{"n_layer": 13, "d_model": 448, "n_head": 7, "n_kv_head": 7, "head_dim": 64, "d_mlp": 1472, "vocab_size": 5986, "activation": "swiglu", "norm": "rmsnorm", "norm_place": "pre", "norm_eps": 1e-05, "positions": "rope", "rope_base": 10000.0, "rope_fraction": 1.0, "qk_norm": false, "attn_scale": 0.125, "bias": "none", "tie_embeddings": false, "parallel_block": false, "init": "uniform", "init_std_qkv": 0.0244, "init_std_o": 0.00478, "init_std_up": 0.0244, "init_std_down": 0.00264, "optimizer": "muon_variant", "lr": 0.000727, "lr_mult_down": 3.0, "beta1": 0.93, "lr_head": 0.00552, "grad_clip": 0.5, "warmup_steps": 200, "schedule": "wsd", "decay_fraction": 0.863, "decay_shape": "linear", "final_lr_fraction": 0.05, "batch_tokens": [32768, 65536, 98304], "seq_len": 512, "doc_mask": true, "train_tokens": 666600000, "steps": 10491, "dataset": "wikipedia_en"}
MLP neurons of a small language model. Each row is named by its layer, matrix (down: output weights) and neuron, and shows model dimensions 298-447. Each number is 500 + 50 x the weight over its row's rms, rounded and kept within 0 to 999. Numbers have three digits each. A neuron's up and down rows have the sign that makes its largest values positive.
A block is one neuron, or neurons of one layer that tend to fire together. After each block is what it responds to, as a language model described it from the Wikipedia text at the highest values.

L2.down66:497561527621447606494468516500549500442413485424536468473484503558563469554490409489440452547460488477445398468438531448493509509640581555507530450484474509574469537488543450411541497535516494509444540400589549431483484498469606502519500543490511575443448512504441522451519551536551495476563551529481544562528392477490547508480493504489509467474400486469551560511592476522492510535634500566448470507421400530422603545517611513465496468502426586463363
L2.down78:566529590491461478496440483529513496534488473520502459542393515494483518520447494587595406462480440481469537448521490523545536531506482477528609599500443501451470478474502453565470430561467519506454519454424492536444570567584517476432466545469483543479462563507478587513472549459447504552460491504423533464456442363446379463493480413449555456421545535452438339519382509485547407470450516595546465552576439453412519556496550471462448489438460596515433
L2.down359:510515525483574495420411467411514490577474583579372511449448478510531520498470437516503479543519542528544555375584496525521502521593549562536343531504492474476528515445542544513499580559491491519450554562503492447438526482447480505471545472558529512537431446523510516530519492585546475447459484527484524569550544474486531449331518483533577469566424542518475507446544484417491477414495499553500527546508494465493556544577499556461500498526487500429462
L2.down379:491498511501507594514418483473554491546533527420529581513440495525512510537411513601471560503433532463486483535523420545522514454390541527583425524400482527596489478486452521534521564601650537465505541482540475511472504559504470501517437310569504587495602444538525476421442608578447451459540496533431513539466537447544576452510484497479512555498514500557503443467577569541514482490527481451547431495457464417543550404470458487524511479498444511433519
L2.down386:482496471648469509509514553491521417443480473527453512415484544592493499580411456513496513545468512510452519500558521483559509487584574587514490476565528457563466477568523511446391494426598489484519546509427488476508439511491534544560441541461507494543567574543497542446524581491540532569531466423486415400537504532472457510468417383498505428414475482588408552569332489503563437472529463506513473583558516477473642493546600549566468474493564502428524
L2.down777:549496501471516451475548416535589454451467537594496474467425454522499513618500525541513456523517473547517494404589482574432462487497530427439488514511471472492478549574539492469504549632558452516452465446527516466462556484430500526459543556433459492565425503534520516489434505524480468527573372478478461475445445487455443556477523516489412541459475491478454444495502421501548490517534487536567420573599381449533510649493434544574483417536448511447502
L2.down1370:516481460485546433539486437535521470562546466430437484541490462550481613528461499427628501498481500480450529502500584486547521499528591489397507471470482463520429489574484486468507487568518427599468511513524476525514469507555451506491526418504553520480426595543468510443474447540572489454410474550471517567464468502531450589513471467586517500643465454481559468488615472505561439562483591451555498500453435481534491523525445464504429557481513457534416
L2.down1442:586436497529480512496501500389573561508543501515488500512501528498519481463439565503563537530484427533511411476522516599546462530498518459536483480491487502495532546480475520367470431452559532461479423479509501542518517511403580417492582514453524473508467501501499403519452516483543498573526525569498476530475474399503482580505538390511439540479494507613447597508539460453464465503444415534570497443480613529486541534529530485434461481415494495539541
Post-comma clause connectors. Connective words opening a trailing clause right after a comma, such as particularly, especially, however, namely, with, who, or a verb ending in -ing like leaving.

L8.down100:369490487487491438423520461486596553457558511492546533468512573438508523569432507482556477513470424465500471561465600535533510517455462546480522602549400450460411508523506462562486470434534560540471480441413523560472480478579528547644445498443577539455454583606518437591477585489535409460439566502542411464509568515588530451472365479427483500487574562561454472482511548476497539464570434487531484496478549517444475607506518568466488544522475516550517
L8.down271:540536510512499560511494415465488457479515497439573486548515475522527438418593495547500523438489406503429561473398551520598428600471492424450558494467491497515488633509444527476528508501498408510514532542514566477430417520494478560496501526499483522556403572452471477522527431494512461520441492584471589450572594561447514453415438489527459457400496493459514392348516598493544523492602476552462614471471508521515483559523499451508503453459545394526569
L8.down283:518456525458494454560521568568501416509497397455526485401470504495495579580514575571507474485509502549446396450449532537511505453431551414520598419511550525463536390359491483552532561475554458583507420537491479534523483494519497386405505474543398446496482537589539518383466516498459502534531592543522539555444565539411504496581513514485465470476490439554472482512517565554504497554513567435522491538487550521538479496497495471563445462472420441495549
L8.down536:433449528496395537463543426565421445441571537445490472447446489619479544415509499549506476458537539524508447454520438528537458543508490471463460467441445454513469470477476433399533498640583416560461383455523380480514510439502434486443523545472430486510463501516529597530548597516503468481559422516518503537456488486510585488488576508534477489456502563465496477586506528454461510499517432468603462386454477461516483468515499479569472496411494440512490
L8.down653:449593540536589529508481461540470457449586592507380513459547454568499434467526543448487554444473440487516542511527518451514622478433571537478492477493376419473466481509475458502570477525560541481449540438360571520433564459510438523485418439546520610521512475464479502443460556408484504449522461490524503527448544425552473512480450427406557544576465560437433553518568542572544517473479586546528483445485517493547423503501475572488486457547454466519500
L8.down668:433554462535547577487423564534512476474489541499492520547530527432419513547370375473530493484446557471467575446436459563465566509431521369463491535487549534408465609507412511435470587491516577537555527541472520556370521461429499438493554498580479434489491390583491575456455486555533464520499605517480432440530490477472539478551529453499536535489621526462528494550504426473509468413434401510547529579516468526525578452471452511444434451591441544508482
L8.down1088:535459455514539479570562473500471453505487552547595471528393549514504503519418509545514483508547467526458491517498457539424394422421455483565433459508465512472500515524499483468513511488544478487457442401504555493515374521516604462413488476423485479476484470519532523561546542557571458465563463535462487454469518522462500501421539563489490472531405503616548402491463512503464556501565503461527522527426482424515626528535514501504451557471584492391537
L8.down1170:532491382576456515534528567533529521442514436379534419465515511588490417554503454530500545515467373472453502526609507495512475526489484538590524441556580476530497442544517458453436494505582479612444497445540529495439464507497509473490511502518434502510538524495565513515488560516585482509481505376514510519470487443443466505442517440475589451517399534321546472516564420546442507498448434534500597535454432464563456539530558454492476501474464540522514
Full-date positions before year. Tokens inside full dates that lead into the year, such as the comma in "February 23, 1923" or the month in "3 December 2015", especially birth and death dates.

L8.down16:511502511507522409507452561485533489508488436473493460513409474447502538525495487454434493442589595533454486485569518404504505503380531523569464553483497548486438553565563548464502499506463415525487592486455459511444559452463449599444559502458485506411486426512411468510554502440538567559438446487442483518495484569490514505464565437445448438498506487529601534455455550463565520468558459512539441598458464443492398483570533461417458508525426431588518
L8.down55:440496516399477457490460433499588480519507404466457466452463507509477510454468546372504429488539455487457583583468464480523485536490443468528474482527433600420595463574574532518529504537473572484467498541473470443508534396432557420455529549467437526496444479527457490562481466493458455476472466558550496471536442461379441518607450467464470569571536592549499465527589581521566500464577509516513502502528499429456540570420524469467444498476395539551445
L8.down209:487501561520573420606536446499498459538483470539474493506486546536543451461439487530448453506521557545443414497570504453553457550572435543475472457435440436556540497535437554463516476496432470495476542526492523438534429487475465510517565521485489512500498538546450561567475514530447465542497499416566471511499484436488527578505591567547478544454552490534495500469417582429525505437517476511504440503525461639545495545542448534419376430504523463546508
L8.down387:542527499581549489476440488531524404494614418521501487533449510434520564548472586565474435507447553632424516473490520473490448524584520450428518507522502586550523388492596512531469512573406399499513500458427475568552474534532479523502466541489599402512449471485528565503519541510496475564446546608484435534496531378481528522548457513536543513504452452485439447478502466503454456480538530496464493577465520505445655543500466486508443560449461562503555
L8.down564:543520595641551580592519437535535530486493426505436479521446564502428560504464467470571541563484478444514503476456517499535521496456520509503405489532383512524497468486531526505465434521476563454462509510467543543478505444578496561446493516571567389455487535474426431547565491487562491441491470508529549613424481522507470570563529503475443402482503434494460433566462492464522524489450542486570471469430485557498457505583515580474529388495524456448540
L8.down1303:440478513477573375493520432490457429595494564491497473612427569593457571441467508512557457496567453503520487543489480465512468624448505436477463495442422419344524539430571519451487451485470445492532450485441446483466409526441474585542529449375476592501538461407515468507462518472543547509466483488485479427497502508422461547442490487473408522466539451521468532521376458492547510445468473510484602593528509405508500557554507506524434515500484495523396
L8.down1304:600514536528430432475430503474477381458524489503548513444533394497510462523487490429447521519424422413455498539561503409515442504488549440540482470504478454474491534448477500488554448564541532492472504513474505475490501533496521504477559466489531519459511564489521501564452477521515524524543496495495520561524561520552548441566553501411443481527535579516444540553529407480539536500510527518559526521563480596485469424556539472456401545469403584401467
L8.down1397:438454566545505551460458448543488480425425481468608428514512466521472495536535600541415503425551511525507411544517593383505592541563455578602478470579462490421521516518561517476582533522413499469424497470461505435356532531484535444465482584488469471501436530522518509507525473538359594547503492559502460499512467425450569462476424519472477541453503431612510541539476486499541546496538547540469568536540559482557443593505485485539492543572532523548487
Creative-work type nouns. Nouns naming a kind of creative or published work, often split word-final pieces, just before a title or credit: autobiography, compilation album, novel, episode, called.

L5.down894:557459479391421501495489371514486484485536588440395484490475537407517494481564478534401498509436526512353497506436508566439552516502426502479511456597459465519450500525458602459456559536482430458517496553427586488571427458535519523473549503424590504576450533594508461450505511509526449595579525518408517560511564463491497490522447508495477451450449415467590504525421482457491404537462557449516501546556504557509387467508448484451466493566556430519484
Post- word starts. The token post or Post at the start of a word, as in Postal code, post-production, postseason; weaker on other mid-word fragments.

L5.down100:475478445458491467481606573414479524549475523581518515552467484597537459455499476461515501513479489491509521418473530540505455440519504415491530421515473425601467567558497548625418504550535487529524440508422532458484503551465507601529519552431522582544406445548461461479541519462541474472579510444448505466415398511468448569505528510436546508528541565491527472499474480438610491509646524515422467441569487492527529520503463470595506423585506484451476
Predictable word completions. Word-final pieces or function words that complete a predictable word or phrase, e.g. essent-ially, nam-ely, barri-er, Most of, no way.

L2.down135:587541513473533513631476503471516478443475538468525460572456484475474491458456457484476511532538502530426382482496553544468535551546512434537509389516609550532497578519555576425602497566513495488528487539537604451514488416484480514466571533482590463517543507446467478492508538601497546530496467536516499457581603413615410533392443489587464348567546389478456494508524458536535438463405508517490518550522504574592533485565565476428511564573478476531483
L2.down230:446481574496430519471522542350481496512460519467492509483539549524539486535475519533463497533544436524498531503451476532481484556469471478526486428457592554539518556545387461485398457458468491517579483532540519463515475482478412539551526479511630535474394566478487395535454634513458551445577454485518483555531483538415512493451464513592399557512472562559465537500507523481447472540471536438508489486497568541542505537496533576489603538507513483603552
L2.down274:503525440451401483517459421490457488543579430413417618590444524476502548554455554496586491449572451536613570431525570436583474492629493514484471551470574502579525469654573410556544458562557454574547524474498466482560459480553511497483519483456517484459480478455472472515517515512556577495539473567456433553482448620512444602498524531491520457440493559461499521505555398521391550604416430486580460426545545489563577527487508536494503485486529462562469
L2.down849:551520513461446404434441536358475492445409491521480496440511510445484543521532540568537601523424411477497522439537483572455361520494485456488562498482483491478474485495470464526488492462475489513476495444527432526458489481500432468480468503541466477372425582434612524503498525487381532570461530608400489502439423573527432520415502503645474425567531496526497421544496558574545504519384475475598586504501543478491512464501516510462539496537594551469543
L2.down999:435511507493505477597407574442485455487375588536471485407474572429507555516523519486485641496403566570569496448562428459538529427511573494521455499549511457540513547521487527578615482530481462501506447545500517533459533561488565548580496598468483465510598524510518513481415493546520535542515489531494542526530553607478524561481519567458494503618465476475529456496399465455532477498478425409511484406468437517513507541518506459488562472489516512484467
L2.down1099:536504506504443646465459496476551481516392543519446506594505501414497449525299497493506503434468465589508533500510577542433429538456511457442446493532559518418488593476500474425422496522530529526418498468505561471462483539518491612480467565545643555443545520465507519460468597456525656502478509459527567573535519546478415481427484550484499509563564429501524569509462574535540457420514580472486525520434458537555532432505445489565418481524492478476605
L2.down1180:432459539419547507507514532389520464471494457521506545547460497509426490537537546520530523577493471564423508565511671491496507505568583553524497414468472499517396465584529523491539494510540563552480429496501443497554478549516535572507435515405505504565450509416484456501418449557494590565406489484544432526484552464533484497492541509461482504464535475467475496537445510461519565447486589409565547588480528534594549527482551564443548533558499507537534
L2.down1231:466523524432427452555470485482485421526548512498471447569534426446582464458469446491539401401435468581435437461483501574543539499428580462544493504563538496529473538575502476585450469563497543519489524463461602506479448570540429497508465421390429483476497566521505424454459505449502452482469636479593583498505414562600446479450527566470474497499559494503457489500495449561484452518511487453513465516438415505497457576510450496526566446541540534508512
Competition result terms. Nouns and word-final pieces naming sports results or stages, such as medal, semifinal, Championships and pole; also assorted mid-word pieces like est in livestock.

L2.down113:464492382529483515496528492469488491533435417471500503449509481503537490524531566494502595509577471654549546514492477566520493425589556568562472601583502490603449454585555541533438492379477414507517510507480501516529488492544554640488503530580530508490542554460469551476538526508504585570464454512534420460522582506559528510448526506432447469497432438602442583514516486563509472471386516630481532462415487489520509498483517497456533594555472412505523
L2.down137:450504417529494554512442438469547512457505451558502432408587532549575462517437456438506632395442501494497592519552469553477547593519478449495516486482420526507486435529468438378412469535545487593506480465513477468508496559477531482425592503425591476494588421446521475487484445534424451416451392494485484483467394580522511559557524567487614422404467535440565416534532476503456565524377520497474498533480526475537480546474532558491506520524481569483504
L2.down189:528481453515593566493535460415564419620476412514455514428489526508442519469521426347481587532442549489442493410564599520457555475517472435476413454481457468450455441529462438446500527471436554475563475466516522524443367438426491487557508443489453521438443395560507491529510534540492470495482565546443490544575453526518607593551439493471548494494558423419544575515532433509436449486378504510476556583446634525565502561492522522397576502480481535511514
L2.down259:484473456493532592535456479529431502476453534553597513499415414506558478520474505466455553544449547553531546537484501538409485508468614478468483432563369535512546423510536546478522473472492559588479585518403477527506500497539495460524578495529521431528456537462483488504511524596435430616446527548477444462478446527556580495524529452520506496504562452590499522456495594475472513524475467557475469548511481430497548511559510433493387382530500485540537
L2.down353:517517408358471584562466541531494467487440468537545482438433473564487524507431437544528575495457515515551441356511574529481542439532505543512562468461545475442476500538521455529451505519505500562485530478471511427524573558487509453460440570612448474526407485472462459477473451482462435547480535490493474539522488374554434588511531532452546549497542570492472446618523491605538462590562485564477501518552512592530464534476551377478499484497478494503509
L2.down997:507566497563525482494509490429465476552557484485419487434445597514545519535427554424457555448486588462520561635541589531441513490578458548557433521579414455479428406497539557514400432375423484548463458524522506506545509537519534460397488475518529467534467461485556467529525513538461413470446490509484548492504422614523477600518560414517545525500450476493524420512538528494435503543494489540498530601487531500559483491429453534497535616496467558423525
L2.down1294:507493536440517569513505487433423526466514500520503546484481441491498495457504450467482547565516475546466552505490381388516523451553500441523424534544476555442468491481523422489465482458524498444540444439495494430511552411494511485505545462569448476501430459560561425504494525473488573436462457482587459529453504529512526483508464483499480500481469528495446494569501514553444581446435444501421530508478487540480518520623441593462368442551429574497463
L2.down1387:503547601540436509427479584531560501445565460489508463474567447447507448446512468522461487551456484555523505501497486526427486515500549540524430498534468500471465470456551529500416486563513634592449467445494516466456467446495518507462430474553489414555416469558524537618550523470582533495508531410587570547532503485500498510504519468472496529533516533520503505457484479417475511444624470454469511431509485529451522576477544454445451560556564483516481
Temporal sentence openers. Time words at the start of a clause or date, chiefly Following, After and During, and month names before a day number, as in On July 17 or January 11.

L2.down55:440428498581464520590502587503481506456534499528510535464506491533440482529445438470467565502456470556444551419432507426512445446600555568467570503458439474508571543496535519419447471481578434596434508434508481529514554495420436418447556425553580472470474524424453490439516432373506526453460456624510541527443562516518499488359491572464468553431480499628490507535556448435594498603474539487500606529474428489449521492431501552537490450454466548483495
L2.down368:499485528461507466460561501552570459531483451494535534536450488583534531517444534433522479594455446470535470520506468417440608600552539470473478510502453465482483484444506424415482448434512518438517575447460523496576485415554545532516522559426532529492544616506554482520571521543535502403531477509454476534546585558397622454553485445553547518496459527399531583594506521463488474450485501461489489503465485477497485497496492509396502533597520511524476
L2.down504:555518487566503453411517486472415489520502461514534501505489483575421557523370535541433568485521514472566574513521510551520435458517500460531567517543531527509482477576443500403431563373515554583472449556529503550365592479512531465539509517471511503580481424562540587527491569482490420525463436511501515598521486443472518421456540504582415488507553560476499541473540509527542362578473484462496536529475462491489547413520403529465459522431547480600528
L2.down658:531554509455484578527461468575459523330422461455590502549564505461450496457475474426496443590425464459521501477405502475508541436540557556554496554483459614569411522536507546519424477556567454515498496519503454473479484610467540554569434526471549550578540623530486519555531409536562558438491526436552537515430501528485508423444559374516455493514468469529479436502519461428466528487573605546574590464425508394562521390516575493499479465526508594430400
L2.down667:499497479547501497444498483460512573509543497440487462530510540410522522458551491451506374552607493453400535509469520595497475557558534444483600459584476556538543484369489446578444548475450547558433461565491546510451551576409518462624570484487404520481468479517533535577502565456550393521640534616430517502544497476521568321517521535500395484483486473541466465427384523481476495557563537454493491477526507465615542389492518507551468563592498389499576
L2.down689:493545378507526571497539595455558569397580476525496494462400513445458531552417447510561559513470540452493508535549552404555513461460448496540473491480499492547451529462460585468443419447536481453465449458475483481489445451455502516540512537470513394466516524585461537580450456485479496524544463582425493443515524431530491483518483459377519447544662484450489544446547559495477497463550479503415592457440446485581465505529504457430517529510514497431486
L2.down1013:539489430522517427536387370553495572569518478496557590515486513483466454578485527464519491524536476520567518501484536500530531436494475550520509413501537523488502430473574514566515548481532485463469516463604572409467544501424450468481485476533486458446543550519445424559461491508569517477479493570494533528396574486517540432444544543413582510493504448495561539427456519460468415493473443438569522558541496502516508402565453359501449497518486560460563
L2.down1351:521470461435480599542466506450472479518474451438505387547511502484482514515537518577519500440538485555583477357448533557492506500490506532490464511623527479440506470512524467470510510447486496544505584408559583538411455542495426532563499488521537511471569444446500510494413438454527494495428560618469459543534455589489416536519630519391441511475475525391388515612512425493470500424494506517534497516482494554502426430469416546469535522481443549503528
Month names and acc- starts. Month names in dates, usually after a day number (8 November, 27 February), plus word-initial "acc" pieces (accident, accordion, accuracy).

L5.down570:536462445415631492507545416483521468568570512492527452551495463582488491521390539440503527546550531461523444595455569536571465467530413414522519473556503437464610440464495482568525390407531636510502505604472456505598490424442430543394589501389431496492414521588437530494475496542549437505475495468480522445472454516607513529539504434508487608384452490464511539506550430467535516568509552533493450613483573495415559495485446516426469500539574497542552
Broadcast/media outlet nouns. Nouns naming media outlets or productions, especially broadcasting: network, station, show, program, series, company, syndicated, as in credits or TV histories.

L5.down587:439553453542516522499468526484416469499525517541542502510496608544457460438452512581466533413487503545499451392512433468537513537488496473582562480562483498546510435421510446443425485439384488477543506601503541472443478517588485456473480510395490508528448471462553470550496420509498537506519463536479459549516579502450426433547498604493557474510488364426465534536440517434495496535525495520580520475486471496572495407487605514486452554557474495441543
Time-period words before dates. Month names, seasons and "end" or "during" that open a time expression just before a year or day number, as in "spring of 2025" and "born December 13".

L5.down1085:596510466436516497499510524525577577498495515401416594469453556501458503468453514529494463444493493541421468470580466480446545551498475456498490444489539567529522530471510563504487568425686489507478404504458532413453526444514511519548461490512516545545516496471509530480483434509534499527356477521461552587495516505549453490519559556404492554575574512528465455506515579538509532482560549524494569507559580526490526485610563466519408408518484470583484
Mid-word subword pieces. Middle word-piece fragments inside longer words, mostly proper names, e.g. Mont-g-omery, Mont-ic-ello, Whit-g-ift, Mar-ath-on, and also p-and-emic and acc-ordion.

L2.down27:442433546505543492491501493488499508441577523479524446532544445529506501484399494500439555523573501518521457498513519591399539536417560550571573551574541456495561398485518453448509382584480498494594521451395410504494506504477623525566474564579533447482490495465579404503548497476345503558568496531477513432519530532496425505527428501484411427461491505543480471403572472551508544571498521432510476507514496506514472409507566521416422441495567438520670
L2.down675:499482488465626541549487485521488429428504517464516427604416516476604504414472516458476403488489485483405486525496454518570458527464460482465522460509524482447511508430553536517466416449527496534523449486500552511547420506464508547510488457468464353530493547519536454466354544440511596590442553477563542486376543500538501543476487378461504419491495532466504493427324505529404551518498557337593459497457489444547481544510472510526565504632482499564496
L2.down772:495582492446466489499484580481448499516494411496465453517501504542460473451408473495527526491494539586480431492591456459411376476484526456593492463521496493456552542566518478526477487537562463517496481561447491608499419485393475477547433442489518519443506523587487464513600455492511521486496502496481510563544466533563496454522516528521446492519482528470529517460503513444400588471463528482530458594500511492486526477548502481494587408473497465455526
L2.down929:445489503521495527522549519495443467522489442541610492453472505401503523513467617570437465526543447494433470495482508435485516557484484544480519475441505511582464586470441473486487490471482459425487485525533481565497423478436492483401468443460382483527581502541527572513504517398501507437540564519424539456542515514524395491482426435531491543398428504467468515486574536508408461543572487506545530496529573513411468492463561553430453496480536444478527
L2.down980:565430537477620534485444437490463467547522491586533544486525529538457496440472538509519516505481461516522528532500444569501427491513433525584457527533628530416498487453405530417482554464554381518587463537472482502495453447530499558445522424503478518509525412558429427384578530466445526546479535377467504552442545547511476542439452483481571440536497538484622590481576510528501516508506532477455573517474433497448431527569510490486472598458457457422488
L2.down983:449542407468427528492568496555447587487439479472544528484401453499551494524499420458545450433546467508505451440560459466469534544440585424576479483433467504516496544585491492528429467553462499419486511492407558507533430424463456535468488476472443575503466527483457503528491507549497443452466568484489401478484602480508577493474504535545531439461536465458535463545415522478467516489528480447508567587445477403451458502593480613527483578481448508570459
L2.down1030:495574498438528492486474548513447504477451511557525382472465490444398518414536542482397504571513462446459459448530567671457556521521461567534498461539585535489576464455471491458446528428459483490568482491382581496536456394478622464422500474473517475416526491420485386438411452469518445609430530521450489401526442517604531450495512540391506508552532505462627550518463521458481482528379569430500423458563565559476450509500451520455547517492544551543537
L2.down1167:433506529570528550454532501543470477458488506500545540582586512547470534485457565444476397517501446510440431496472494580496486600506484464458466604464533539431430453623442407480433536530482553520514494572473540528566432527414449544552546508514451509475489503545516444512427460515537482499560539533450489419550565467501461589527583545596460505519513531491439463446469465512540488480496484491475439529507470535516614451520534528586632589490492425500536
Work-type category nouns. Generic nouns naming the kind of creative work, media or group, often just before its title, such as film, show, series, program, album, single, novel, group.

L8.down27:528496536506540514422538498404575461505459593574474454534496477479442549451543531477462535502533503609465521487436535596404516470569552527449490452537419435564546501564457494481515448481494416538530604502514524558443511529510428572590520385450489529480517422446516534559510500522504484552537557413434498455510574537523546593405514427508454535456477452597465484462556587473490492431513533568453446491397480508456508484507505547387506538530486443455546
L8.down58:455484455660548471521482510491498506472441521503558521509552557469482548560475487605487530471479528533521454516496429465496460532450627453520569520467490555575560525547530520551446461432496502448526436501447547521512493456388490445477514498431509468522579594435549591469540432480516541442569462512487468511432459440492419501566523525597462539500429506509462500550479492489445465461573480455507383562518505510444509424491583486449487516525520504507471
L8.down254:503482499442478477545563467508577551422483500439548532591492452596590487567613493492480472550607452417488432431464500582499586419481485532449462539537426497518502515444522470436528543539545479484547569539531509498448447525507500574515514445504477534481486416494402504527445549532421418510474536472410501444539438437376587471470416418369462475487472480439597614602458410472490446548477508449457502529499533498493385583566551436528459599446426417554528
L8.down504:491494515524496549499523515430414447431504545523542525470421417502518484514515521439512489556573492519507535520532431415504411412560476445421451401556429550392451487469501521505402492432494492539430504468528492478476578430516498550501490536597488493473411456545489429498477569508522456488561529507500486537540486493537552506482535451467504424439515503535471490607548499514401581596501378515474589476526523499554518527542482471484499535510472507546488
L8.down542:454498443628409416502505440442499416560430451557575467460447458517520454534520551391493456540550442462552501418509465454533494441436556408448537429563456488455512568528509585558417506500471472551408472533551551500447406534459530561501477448519536526488606404506466478451497442522518410498559468431615531549488575533469548464459589466500429499514469486444449512537413498440518481562429458508571469584406448436479522577453508463414453586498488460515511
L8.down972:509490437531488490462510483520539502504527423430592521524535537560463541498494497563568474485475495462513485547460469554508518490449593570387512477559474478541405463451523457555513527473528525514555512498529478385503509395457490539519451486519452505447550577543566445538513493539516500566578486518552440445530429504481513471592465505447496482396382466461443492486455484368518585536478481487502527610488597541524645528441511557528489507557510512519518
L8.down1028:512610579555410586488541445510493531466514477563520531549458526607456551485474541474533554559559431526463457519423484484459489522589527519574440497572482536483526521526384506449502490436541499469480420528509498535514528416515491538562584489519524507493439538520413438529575493444413498415533490558510517527533445513483523428529513498451570438519429508502425420451535533519495482504505551488421516450459459502508502473555506432352531482527598577475470
L8.down1239:598480453490512528486473486407411540557521551587458534528589529515530461512511493409546457435523510532528539527578557563431459530524433505453534484495380488431423513421545569481514478413543492446498513503509431436425537473489434425565464567513477515499495457480599531388436440504520552530509479444453560471570505489549525571493517485458496439463450487642435518507422460422521587582479490516460482637467473490511595546544500522555469626526474406444624
Clause-opening temporal connectives. Subordinators and prepositions opening a time or circumstance clause, often sentence-initial or after a date: after, before, as, while, following.